config = dict(
    rope_base=10000.0,
    tie_embeddings=False,
    init='uniform',
    init_std_qkv=0.0266,
    init_std_up=0.0266,
    init_std_down=0.00261,
    lr=0.0131,
    lr_mult_o=1.5,
    schedule='wsd',
    decay_fraction=0.628,
    doc_mask=False,
    train_tokens=674000000,
)
MLP neurons of a small language model. Each row is named by its layer, matrix (up: input weights) and neuron, and shows model dimensions 96-287. Each number is 128 + 24 x the weight over its row's rms, rounded and kept within 0 to 255. Numbers have three digits each.
After each neuron's rows, "fires after" lists the tokens most often just before its 100 highest values on Wikipedia text that the model never trained on.

L5.up207:188126105160107080121140145123107107112120119150134177132138136129174113152124120111150125123199081095085129161120127089156106110133108137113164115095158133110173131122159146130104099097121138090124126129127107184113138112119111153131135153120185142092181105098086139151124143162103167111114129120150122113152107110136061132161146116155157168102107129177141163134087104149173104111120119124067151122140126091123118146118122105136128109112095165137108091121129126120087130113115120143098141126146115143135130079128120144113134125063171091129093154117127112136123164071150140080
fires after: " a", " the", " sp"

L5.up801:128160095137105120102142153138121096137134131115114105130074113126098097140134141148146118124152120130143107163160113134105091133159137153108148174118123101103120109127134107100100188088133138113093099151101162098093154143115118144139097103189138106161116078161127086125092152193150167115119129141150066091133135093127127153096124143145123165086160128124176148104154148156140107106106125154145095161171083078125177103131103129117119119080103132087106150118123115134111165152183104118114141142132133120140114107132165162132160156198159129093114131142110101072111134146177155140
fires after: " |"

L2.up42:165146120111153150125118111098104140154075105104152111115128160092129153148130119147129154151110131120110149163132124151129125074106140103105116121138172151133170137134114135110106142107090097099120096119097144104100110169110133088147073133122155101088105093128111132095145108174110194106132087112143135091155152173141114128140120132147107151132109130142205083092132150140134092145075164100133161137116117201157131124186100107135142136114120095109146142166131152075129104139138113088154122183163125103134116135156155120112123146137146177132139140130139094119156129129109145102
fires after: " was", " is", " were", " being", " are", " be"

L9.up877:109117145186143146087166135138153131127126148100158132131142166109157145127135142098095110128159112128166143140067103106109122119138130141152090103130179132133124114118113136130130104096122136157140116132126071171087138127124081132114102098075110126140148097127136093161092161101162071102140119102129140153147087134192126199142140164166080136127131139117106119161136121134154141177119134128120122122109078107129069136138141160116178125137121141125098156125089135122139148104118116151162133100133115102123161123092155135163139112101139101121121132163114104149167108135188135104
fires after: " |", "|", ","

L5.up184:114121140114132125158120101137089113153144062114106114104156136135116154145107139136070096190146115183108126130142109143159122151140136143132118128165148140090128151139114117099113124119119145105163114121092091150127161104133099151135098124147167128168130139142165124116135161132190144156094154148137110117113126143116100174108100135106091127094105127150142123128138137117179113124110092112125141130130093077110175146125132110111131146117111105159103141129130116103085105122116097133114150170145119139135112138103127136154160117106091095110105160124132136143130132143157126139
fires after: ","

L9.up1037:114140139212135081105120126159121148117138142104106123115128139144090160109112096119103122160146107150156111171162126119161096116132119162121108141137137160146122108144132138135157124152125167146141103148193149134094123112123150138149117087109141128093094150067176133142108152114151134120144109152144142106112072107099149150156133114107158141133114128135162130098158177134156135129148144117109123163111154070154117091127160109092132156134142169098114091129109117123118141127160117120137141120096156136150141148112155128100097163094143160094101149087153086164172144148157141162
fires after: ",", " on", " in", " for", " For", "On"

L8.up663:092116118149173150128166128151124147137125112113163162144076163111113101121125109122109106139100140108145119158140145147125138123202129156162142175078106134106128081109130115140131157108121128132144148108125126120125139140113152120130117161117116077153110147142150144162166110123087119077124107184069135113119115097123109152153128105147138085115177144115118145099131106132110145121137139099158142153133131159117082126115088142117148121156125145102133127158133128117123120133120135120118150145119171148059102116123157144123149122149133125116104110110157117122148060130126124147
fires after: " of", " in", " the", " Pe", " Mon"

L8.up392:135143134095158115114101098147135147190118092106150100109117170135144137136138187144146103170153092140109124173130137117123130089174151132095115122088107137115118130149118074099136117154184168118120128170133135117183139122103125135102094139122090106092102098118110126136149139136105135180082106163118141101123125124116112100135112100129180111133131124139129139097146145097137159102149114093124133082122091090164111108140129137172130132106142146132166124163105186168134101126113173091088145129182141136102129126090127118159134102130143100154129089093133119123144120134078104102
fires after: " |", "|", " by"

L10.up322:137120119114112132127085165147126100137156110145128144140169102145166149100121123136177088103151125097141157130120118165149096141103111121116108102089121074143139164114125105144126098129182116148177104147081145132107154115086142131142094140057143122133141112114124138124114074132110124101106109144150132125166115171089107161136125088087177148151115115125124100196107094116126111143104071123127132144133122134176105164168171105102154157120131087143117103162119095135142123140144113097173122099139123143081132111135205114136142183115128149118120156182133122141163139098145143121
fires after: " "

L8.up707:147150150116098092125163118163108120082119146081111086152092067144136093142103125124115092096133139130183123122124122164124155167088145157097142111089138137116128146148137101139110164168166176087140105125108102122144158097082136107115086151117094112149126113138078145141166089146132146131125115191134128138149125145162129135123109124103107130126141143118136100118133130123173098136153123060146156153126118095101174103146170159112146143096127112151111115173141138120107127121145108099086142124146123065084138114181143147088139122148139141135173139152096128129122144127108113142
fires after: " ", " New"

L5.up93:111123123125129123156165135080105121162139115086141116099169117139135123142117098109090148173168125121171116102165137107172152130136126112163118154115130107097094139092168106149115099103136113124104120148124148146174143135116118153083181127116103148130108129135140124148139157163128176098119158126170135133146151145108131149153141192138117170125102113080103127124131144123161117147131173119121098116106112160137124131185143111120116143126148101182162127115111138165102132125143139120077117120111148139143108100131175131125103137122194129111138129107126152115131134129164093123
fires after: "\n", ";\n", ")\n", " by"

L10.up304:126124134136130149136135126199159119106092160170112096145146116129146153132083119148168132122103117126109101127138118118094159109143142092082136099141131097128073115120097137155121169169148152143136113143133166115127188146150124114107135149095167106124152118123121134113146098138151096146112167155125120116119134124075127139094114126128101161133151146151100128152140084155126165129112092108157102114160138120165103149176156105177146134136174169093125138120153136095106112125063116073117141125104146116092178116107086152112134128103131114071112147128127107118116089145148155118
fires after: " |", ";", "|", "iew", "."

L2.up232:112119112126069138113103116190132129120100144157169123106119155140120167064139165099124140142084096104139167077117161137147125109163112091112102104074122120143167119146098123135104126119142135132152126101079170119145125095157149095130096146125145131160144171113136130120147131130142147154131141154156086126113146139117155112111094126179100110115145105124119102160135118130151129146121150122142107077132106148134147126108190105137116116103103159140095144175156167158121095078126156148132130163121134143133136097114128117109137159129151111090151145084143124095127114133135116090
fires after: " |", "fer"

L7.up82:131133130139137148089103143141110120108114114169080093138214107103133133121138108100126121170111138149122133110117163157150161136122150130132127172113130099144129185144120141084110120103115150115150120147137146133104138097115133100145108096131127116154138131129106114129152101077115110124109105138099137118135108144101166121144172124087168170108135126095120096132143119109128116123135100110128114165106091123109168103134096117149085074108118147153125114131112145137094108113151158175149178127156155157185166176086133138110094148147160124113120144132101133095144147130096102094
fires after: " ", "–", "/", "-", " |\n"

L8.up979:105136175116148141114145115126114103148097142090123115133139078155142140175139154117168123102133101165187138126095096078157173120133115118150147123108124150099123130156108124121130156118126121107117115144114162174161139109154109125091128118106150103101169156128129140095085149133141107161123123171091155142105112139189144118125126080131124140145109145125120135122168127128124180154103098114075093168138149119132133132111091141124104156118132105087163133127103169139098126134121146115140136103130109162118120157148144145140139102115113143120135120126129139120150126129139127112
fires after: " |", ")", " ", " Ec"

L7.up419:128133143146186123106075143131154113116102173129133117124133118146100121110122142130113139111172087143117133153139158102118150169162100100132115069132115140124137159109149103119092091112110102095112149108119148133169114095101145137140149078147089110116153135136110145131136125139173062125113148130148111144102143123175146078122149161151148118118130101141130142104127150115156140043131132140144101177096110119131129161127111143132130187099108135155115107151142135117103121094121122160116156144141120175137140113127162157157110111140157070164157090077137105113118134088154119127
fires after: "1", "0", "2", "3", "5"

L8.up112:163115103145076140136136122162115104102100107126051139098145125145102115143127166140120134110126111141124137171118133119090115131102159137138100105106134110158128122149139155149110130132151121114139138114091143127134131129144149113119174119130135161116099128088180107100119135126112096108138096162097120158121142082116094133190150175106131075155147130123106110129106122132064152061115123139198164144136140093130085134144143123121111147147123150141117131120106195138146128090148141136132118096095098125099166098123103111152132095155159138146097152099090116152114136146144118130
fires after: " |", " "

L2.up942:120189112129146130146112167132113128133128166153134136125123138144164138087153168162099086103113109151105082119120094132118123069112134070106128143149139117096145140115096119117101100134148163112131138142108118119119149077111153125119144143115152123085157101127157102093118167129135193186109135121100111154125107128115192181123134116126119138116167133155141112173109163139162118131150147112124130128135126158127121130106149154101115115163165129129101133147127160094119110116105117143114101152155136143102160131137128146136126155130138069131145125122163134157130168110132098161
fires after: ".", ","

L8.up981:126115143122155124127130099140149129111135110083115110143081107123086116156094139158187070149129134077134106178117128107184107154123132165139086159154140120181102149174101126165112119195158172107105111091101123135164124112111137120107143115134127104126105092149141118134103138107122093105107097130151113147140111135150124158127127133101119117162116152145136096155115104167093127146087152130144161155136157131104124167136124125124119106092108185112113148145122125126122161158091118111167115108106147090138145135147120159122142117138082130124125122148117115161167139135129106111
fires after: " |", "|", " ", " a"

L9.up358:125148119122103112144131151110115129138147140140098096121124093116084135098085160091126140100175138128131132146099157155156113111146132134078168126140082127125133134103098155115181151117131133136123086104153160098102110183145138133136133107094120153094127139128137120128076134120076135156142125154072163137127115139120119070154121174119176126150138140149122175148129139142115151111135133106120129141146160104108109149082117142118118136132133155129151126106121101138135141120116119107133137123163151132095120124188142163168105137132146165162082146070123125112118114098096131132
fires after: ",", " of", " in", " and"

L10.up339:138134134147123092086147136136086136160121175119123105079166144112139155126104126120153122114140126125111122133114139128131152105093118171177168132108137140124140116157115108145150180149061128128131116127142125133145142144107142152095102111119099092124139156100114153116143144121136144144129173131103049131090103125142111085120126170132158096127162129145139175158134134104129124123145103127138140133137123101077138144085108136088118160160123160117134140121143092091121142090152111120136174086148133126111100134155181109110107150117115135113040089150105136130137115154115140156
fires after: " in", " of", " de", " to"

L8.up1024:088142178170157136122154122104101139122125092131122084114123123192156093146121100098152134160148062098141147124130143155132191138155091173113168113142132123127126125117151123164179103081135110118121102128139089168156129111138132162115150151141116128187145110158094088130151114147138115133122119131103155158145153090156128115122123103143159121106120100177147099115113142107129149111106121164123125103082159111113132173114123115092162145091124123148174119145104152151143183112164113110098130096128140157113133108155163155116125156130111134120100103166152120103132107100148129101
fires after: "\n", ")\n", "3", ".\n\n", "22", "1"

L10.up1085:150124119173146142087065125150115173136133133138136120134141156139111145168053130125150078108117106149133112099134115112134125157165130170124128169096157085131162156156142070136098117133093155091127134110100129118122125122101089122090130136125150116156155069131123154093142125116151082123158119082118128171139153123146095159156116189155102128138115093149147137150164099091087142131122118123114127120148108157140121127158111124118160168134131145155092157113147118152135124140109168144168164155130141092106161141113101146151120150136097129095145125072127127168105113122167155105
fires after: " ", " |", ":"

L9.up954:101129130112110118143099138117139123084143149172134120183120097138110177083111114147118154115128115098167107134154108139156140143117119153094180126133096132094134104134095111102158145100139098141132113177136149119126092138161142108119132124103116148139159147123099105124154124159151108152152135129130139142122115084167149124124138103107135134167104079128135105096148157113140162167127130099150147102156125069123168131132116135146129104169078100145127104119117120075120115109126131149191110088117150128126135144107123057131134112134092129168135143105167143119159158149115193118
fires after: " ", " –", "ou"

L5.up1106:141163170111135171129107129145115080137122119072119129145118075160137080083138159202127118157130113138111132135104124108121115110139154101125141107096116112149150094137107160140078112138141141148134159170170127142143164108131148133133108142128144118106126116132172140112126124133140157148191109137137103155115110140107169134160078141116143119139112108163140101130081100115139127138126109086138155126137120149149106113109133184119135142103126142123155145111150150157143150176087110167136151151129123116120091148102122091179155141143097122115122095125147140117208180112155147172
fires after: " that", ",", ".", " if", " when"

L5.up126:147125142161123136093099140077148119134129135144164167137092129118129161123145142113161129120166117114126136117135118106132088125129128137131107124153147120108134161137111137157070126103135129158158164104113124093155176173116134132117093120148149145119130122115137147112114140123135123065117150116164102159095108125149163168154093122114098150125139109111138095140144152103173126110156112067120147114117114163137165104091132087117131110126082063108093131127127167135136111145144106116122173162136097104105113142083182112103117133099140160141110149093159115140127118121139130173
fires after: " was", " is", " the", " were"

L9.up604:124133171129131110150156168122165138140157123111074134147133136117140120160158129111180134108120097100114119136140115112127126130100145140140113091107154136130151127121096142158136173160191138125110125134134145108141153142122134102107117139103142128127168136129129147069078131183122177104157101111133106125096093141090138131152137127151151106114132112138055092110112200102127126111128152115114060076129114111156140122099142133134099140103142122107123163135130077135158137046128156113125101108143109132093103106128130145132124154113121169101107101160132146115117117143132149111
fires after: " the", " during", " of", "During", " end"

L5.up265:188149105167070110120160149099133137093130136141114146119135135150125142120132131111092115140132115145179140113133105108130110094114129100087166066111113135112120121115147111165169124115099139125142140167158120115114176120086119135123099092108070143122113158143127128127123166110131151122107150123117163181093135135153122115128081135112140112121114102083155125173160111116102107125132131103095129148138163112128138171122104113084141153140116110166101120101166124129129123084149126135165153144145106131122086118161146124130110100101105134110100153060118090105127154173132166143
fires after: ",", "b"

L9.up1142:182131175136225164122115130175101142158110119115137093071137126136132086136114113118108143135114076101148111081153157144123117145143125152146127117145121110114112128118104145121161123133132149126078126164109168171099150145132066128132149140157133173140148146106154098158144144144125125159135130122135145098147123167112123128129084149155112128104116123106093089116126166107125163143137098151133130120106162154166121112107167133103153102076101115149105147116119115156123137085147118126120113213119107106116148136166134142119139118181171125151157089129140131119126130103109128108
fires after: " |\n", "\n"

L5.up1158:116146095093166109153124124102143117148135108130160102135125135092137125126130137113110126125124120099133106139146091101146111108123090123145131124156147123122113144135196122162058119134134106121116112147122113126144142145201134122115140114117145110127156137133121129119100096162086126112151141096095142187118140130107149128153110146140124127143093115143107120139135134202136163097150139113113173099142107057147075137107121103091114114112151129130125122149134133111166165137073132158078141097145114121095162108118128096107191133130117119129107152116133169131147126143142098123
fires after: " "

L5.up1195:118112131155154103106116109168159102102151166165136137129157111148158157136150126136183128081141110146121085103121110132153115114114142141089134116087123099130182125136103116164120138116131125108148107058143132134135145123093132115144108151092126117087118126106078151138145106120120117133138155135156123167141145118146139110121164135122083098132149157091111122094125133123150151103117095105156113095147125159102160120119149128128097121098151168123096120115137147101097143142181124105130126078165102146108114121125165133150113127124086106138110124160135105126136132090112146137
fires after: " ", " on", " On", "On"

L7.up1245:111138100169156138117143105126104086147151174144195110114115129107144117128153125157124103165124136121151164133147127115111143188177124149128105111086134123151144099157119096126087069130145107130118108134136104133139171114182102171096135114128095112117101105148147114094166129099139091124129122138134131136130126119141134159118168091099107081136118110127142119160184111100076171171091114103157093104109141147130096113102116142135097132123136068153121122126121176123143132145154135109130110119185163137141122136098119161148126121112109157109112137140083141171143133143160138126
fires after: " |", ":", ")", "\n"

L8.up1220:113139080163120155109129109123131128133145157104135164142111151134141135125112128126136124150123100113134152149106096132085096126127148130139096168113129124120138148144080140138124140102137162110148108164136140173143184119094097150134132163121100140149093124125145116133144106169159077124118094122091195139114164129140146118106084110156125129098135122125164145121158117161114124101137123115134091135111089072127170097145108094160152155177151130130119142088179087144106118112143128126140111141109144142153115096137101120126092142114133147140099132121117115146125125174116140123
fires after: " |", " of", "==", " graduated"

L7.up322:114112108128102142141092130095144099118076100145122106113143133181101101110158149123144101145133112132082122122098097137110145102150182152120105130091150150133160138194126175145087132129131142130142122135085135125118149146135147140120112098122116165119117151107063128123139129152111145124091134133085114127157118145110143100143136132141141112128131075160151115120141119163111114114157120110139127131161125144175131099145114119128125132145140190111105134113130142153149110099123154137132132126106177128076134149179129122117095149191152185144117156128140128124173131141153125120
fires after: " ", ".", ",", " For"

L9.up383:111121110146146148111130145150088152128100112129176108128124115135138152135118132116161115142122133109116090125087182123131113132123119095077111075138158108097095089165140079164091123113121147143170132129113137131113154188150143118101158084114127138166131084092139115118120121099148106132115123153108114139097116116083104096168114146189125082184133141146110099113152142112160125123134093135141128105154122128143154172130114125138106131115099135139123189140111144118136155121177107086148122129146148170135097092113155105101129138132101149168143149170128143123140123114100120129
fires after: " ", " |", ";"

L7.up1170:128092100148158157100085151171167089125096137148130128168122155130144152128076115104126122127155148095139140148141134138134195147137111108152148124108125115067098132119104119152121108149123147163138143119122130173139146120121138122111118152130124163142116136119129131169127124141119129099110107158115104132072155126123119125111123105167093116123144110094149111129141103123121097084133124127124121099144129081141138142129096113170116133108128097101128160130089132135144121094119114159117170148145113185142167095092111132107169119074130154089127116132172138127146124131110137114
fires after: " |"

L7.up1241:095152139106099105148091103129134126141109138100085098165167113119129138139159121142123143171112134146167140111163117127149145133170118164142157159129117111145123109109132106126064188106111135151186142121115131154084116139127154114131093110196138112153125138108149123142116118118151143130112099156138105119118098125162101116144119137166107138146135137149134107113137149120132170134072103160130107173101135089136128146097141149133143121136118099071078133116141130154098091090128135135136162148132121149093163178114138082126102149145116122115091100142114138139147159116107148130
fires after: " ", " |\n", "202"

L10.up654:122157155143150092102140130075088099092133128131116118120121144124141139159126147127143120126170145165123103157106100123089142133175078115170136152130136155146130142132143151109138156130164127129130147133120121178092131147142099125161159132158139096135118138138150120095157132150126123076114128127148139137155110137131150108131118115114127119084094157133149098127086126102169144148121113127123127166116164115146145118142187136074089140113115135094082162103147158130119089090117167162120137151151133157144106146125126152148123119151124152141110121153158126124119173111133113099
fires after: " ", " |", "|", "0", "–", "9"

L9.up664:099089138127141106090091126111102153131143171082113095086109149110109095162139144108146139150137125111147145146132152095157137139137112103125119098164165123091104111104119129131112122189116149141125126147130129107130147124144144111137119144091122116120171076136124124136125151166193098107132127160138153094110118104164090159160096110172089091130121130149159095154118152175121116155147128126124135116142089130169119161134129128109111145146087126118118130111125137148095145143140145153113145123115103191136127112114110147105127121079163121076115100120110111137146108112173129108
fires after: " |"

L9.up109:104105140113121107161134106080178140158134166174182142156090165186170133120105191107091084125113080091166114125111105122141106118124128113161155127117150089136119128118092140090131160115148110116128097151128120122150105141105116086129125136106116139143108136134120121114179145122108133187111126133150154146144133138107148127145120127123175128116127124108145099135097148164145090123119126118093125089091081063142119133135141102114139139148161085118164124114139156103118136104174136107128087094130097112108145154113136114134158102144110125121122101147142113118160137100163148109
fires after: " |", " ", ";"

L8.up1257:123075155121101127150135162105125126134136123140141136132076138141158121097120141095136131104117102135168094139131133140146130144131143171158109163141141107077154107133110128111132115117132096137159125127148125104141149106130133150147118115156111090130104128120103163161128143158126137191113120159100105154135111137160142160069137131122180118152147151098123101151162181108120091192127126101094132131117098085130104169134158122122126174145149108089142119120148146139130118102164107152132084131109140133044142130151150131142110146109127100070159095103171113123121166117119144166
fires after: " |", " ", "2", "1", "34", "u"

L5.up678:122125160128108092134126124066111116135153120150128164135147103145120120171128127157154146117140098078113132136139136105113147118145135152117087141095107128149127163128143140125096083063126121147101138141084146118152143116125125165147162128137143107196125116123144130192137156125128146160127125146100102114137115145151093106178124113124136178116122151159119153090130090094103077135130109134112141118134064147160107146132146093123126140115107129112117168131086087093108130135160090161123178127152115150096134164117126139109109079094136139121116138124141139127094131112122126176
fires after: " the", " ", "The"

L7.up1189:165099137113158152125120126120115133156082174115149139111110123115130090099143110150126094145142130152125101179129137112156145148135056144165153153092119126077104142149165115140162174079131148119149119090119125139122139140122136134126138168133128087131091124131136071124106203206157157134100122101132141136116129170129125148111121126125116113158115132133103154103132113129139119136088101122108090114145117121144074114138148140111124113099161122128127136145130130082124148109155121105125113152141155101128108137104168127109121147102118141106120138139120120168133132144136123140
fires after: "In", " In", ",", " in"

L9.up177:120128131107147119117167108154142143141133128126121153118143107120156131103130170155147140089122160122099109101098167109175112134145134125156180081124108093175121157089116087098134089143102146156126143103152136147116162093122098135157123140135146084111136092079170144126117115093144138126158104135156136134114135110159144147156164100139142140129121132139078127141130158101134126105139072141136109144114165104121164123129150089143079140118135151150128081080120133117087122144130137160168114133097145151136175152113093111161057129131067104146138120116152132152161125133159142115
fires after: " on", "On", " September", " August", " On", " June"

L8.up310:179117123148117089186105131138107113112145131165141160089127151144130162139192110061111137119159150111170146141141133088134117117094113105131104142143171105115086099110150093144129147150126143133120100129128083164187136129135153121119120115094140165131134139124150116093136101107125120143155143127117094149086136106144140118138088119128163118086163126104177122127112134111144144109127077110120172144165128119148137146147114097131148205118107134145113112099131165120166116138167134137120149142129116155181118136148141120138111128115110128173074108127137175136140118137138081107
fires after: ",", " is", "),", "h"

L5.up1112:132114117135160150113131122121123156105130119113060114128092130144134109121138120149146115128141135105131133137110124156100112130119138150102123162140138105126114103124127159147128119151155193139122114133117150129115176122119126170097113147127107124151136084131146074096082140128143093129169098103141094155134126106141148168153159131087078090129122162109142075111144158150102106106091123126126115133121139142114133124150143127159082085120071079138145158135086136139132153160160114136124137182107120113086133166106137169141115118187155116136071131144146096158138152141124128146
fires after: " |", "ure"

L10.up876:131170128129163112148148102131128148117145108134151115110145137083121146105126073111116125101127158134136134099143118131132110144130120128141064118132083098152131119119105134108132090141114130188126141147137101104116111138119136140118098094089097140139094113122127165090131092148119116132093154113136144164164153153128121121160153132142142137198143089126096083118150104122112142121129118124133133132118082120176102114165119129118108130074120115171099106131134114110097159096131096140150123080117129146159169127097158131120152138153106101154125207147151164152140169169102109111
fires after: " "

L9.up647:155132118117137146141101158130092148155142144098140148120158135133156131137147089088100129145094088150140141115123157147148160118166132163093139116137123145117168149155137106127115106154153155099125135128148129108101143122113067117127101133128105154112144108151127112158134142064127126107101113107101133123160146161135088132124092155128087126124096085118164122097093109125139114131125141141116125100075132150118145077123164124146163129128141181111147142106112123115113087122123108123146121094076117118137118114145199118083121082162116100157126137152132152098101059147140134108
fires after: ",", " ", "-", "."

L7.up271:146108114136147141136116160141107130133103144112115121159112140111143117112139126136120132142118139139092180163100138139157131128138088122156100164120085095137118148114118154101139130197131161106096115121128122138104154084182126096115165149130121163131137104122152123148082115084130096137141115105143138138111086105163109113169132127103095076095137137112135106179149120130139128109129134143108101121139136129168111179132160128106125137137081107144148156142125149116132149138151116121111120139165114141133126130128133115158092119133101089116071105143137133080154151148106153151
fires after: " |", " sub", " G", "|"

L7.up1139:126108149146135123127126133092095114153163190127176149172164134162107111116150141134103118114107160152132119172135103145127132142157102176138113168116115167107100137130122149113113131117117109098142145135125092132117154138119138119128103140166131091104103116143122163125131119150136103160138115151159135114138088142118152131114156124135141121100103144151140160103147117156128127145080102124121092090114119086161061149150156125106085067161178142166110098145122126137076100142117138079161087143118133135129125099135116136150128119124143121106078112145131095101124141117152135153
fires after: " |", " ", "|", " |\n", ".\n\n"

L2.up593:116139124114135109140185135134167063131088107125149150128120107145162177142125082118125114171126146142151111162116106107096172146131149103102153116124120105137155136143114127126130112124131175113125149081191141116159149092086154136117108104067151099154146122121130126105115115161120102123146105148142186119128159124103157123135106184115147140124108088100130147145104176125134117134140092124175112145161158160104132128142141094168149155132129141100167108164105147136165132168101151123179118139110127164066128102148131097139136103116150164107103121134127126125137124156137077143
fires after: " (", " \"", ".\n\n", " ==\n\n"

L7.up961:131089151132139096107131155110161121128132152118100113120166111153122142176117145153150123115145155192106091098155110118142139191144147108147132141121132137131133132145103131136082145124125130140141137135138116147116151104115113161140152089128130116171161112146145105149128127070152091152118112163150104130152119160125128118117148145117137106127139159089111149148174134106135127122138144104115142128101106126100081142155153118160103136121099153129122119093163160137151109070117099125121139141140140128143126119118108114097101150125072121143137132130075160107176137104138151135
fires after: " ", "3", "1", "2", "7", " No"

L5.up383:144131160083104150118103154189106126121094154129081113086118113104152118137136125157152099106167132112153121158108128139137137119090104153103134127092142175124103137108134132072127169109123113141125094077128126083114087116145119133167117104098117129139135143146107140121135120107121121134091120173075168175127101134122130138156150142170130106130163129130151152121141121090161138152137151105163105128071151119131150139140111133109129148170116149137133126125158147103106127106141122116102120156139099116103115143108152110187134127167109176102101139084136103082143103119134123146
fires after: " in", " of", " at"

L9.up1172:126173136122133106142110140142106092090104153115116142128109114094137150100122146137154134110145129128108099144121144125149153132124087147091194112118116128102112115103114133121151052167107104122116110096122132121152123131093130105123140134069162135114099107105141107141162145108147163177102091091095095108136145113126155127161100137133146146144155112123154102154158134123150073121131108132142112112106149124159160135146129139161146133101105143128121116136167099144149153160149081147146144117120129096144137120143119146172124119129101109074110133126142071129047137135158114139
fires after: " on", "On", ":", " –", "born", " from"

L5.up1084:134125092122057145121137095117116171132134129126156123099125191114106151188127142156099070133099109141109125110133089096097111120144143082124134142152123155122121157129146149142136123098147145120156168146141122144159146086160149098111149129129149127139076140103125133139115116093127184141134158133088150142141127158119135119114128097146083134110106114133139103139115155093138100153081146158157133115128121113125122143116152111130127116128161114131133091120135163118125130160139123135181153141138124107129176135104111124125117101152118143113126130117125100110129098143166113083
fires after: ",", ".", " (", "ar"

L10.up987:130136155156085108116112146153142124133143176123133102083139110189126130097127103158141110112118152137139128114135100173143123142108110164126134133163108130111130127158133125111134154112117101139144108162112125112146116099135173112168154105139148112136139119080169077107141116124096110139106125102161155135135149117137183149157109141140152141149107166057128125117133122104117175126160100108098090125133140099112095112165123164105113130123097125207090076132154114131125126151141128152167135118090130161133176098074133136150121154122109112112105087126147105133133116121155132125
fires after: " on", " On", " |", "On", " September"

L7.up704:133150153090117126131132135161147164136096114099168144101140133138088094133153134146161139106134139134118106126100148107107150117106127089084146160163143141122100171162101127168162114134143111139120150149136163094103126095095114120139131163163090116091160144135158076146121126078096133076103107146137167107077140162173126117155116143103083118117084102113115133132087108166138127142099153134138153104096131122104131111137157141135099154143132143138111134108082130140122087117169134140174142073107113146173116161096137120145119122165102107103104151134104131104118113152138141149
fires after: " ", ",", "-", "."

L9.up341:141130101152119128112090132106126165114107186149132105145143104174142143145115159120144114111134120080115093145120096144129167137144146158137137145119114156102142128140123111123111106118128146149119067109129172158110150148129126143167127081102127099151095136115096139155136101142088152111147142128143116103142101096142124137149138131100119145094108163124122166138158142151128128132141131122149122127102115158168159110141144182128091112106151157153099159124116145117092092134131152158111120112095174150089132088136147136148111108144138160116119143079153121145098129121158082122
fires after: " ", " U", " −"

L2.up481:113142144125085134155176136110114119102128109137096096091152120138168112147137129152134083125111144119124124158122153125137157151136152102139135124078114110117135134133139093142099100141137134173065156108087178124157144155122154137146134090114153131157171153152150077127113132180146167094137106130105127117118151128108141151103139111158108157140130137123113133072125106142098149123103141156142113142150177112107132078138135171121110142122140108147119137122083102088098126132127151159125115096161125170103110109130132093100135151108140112150165145140139127119182107086105142143
fires after: ".\n", "\n", ")\n", "\"\n", " Moore", "==\n"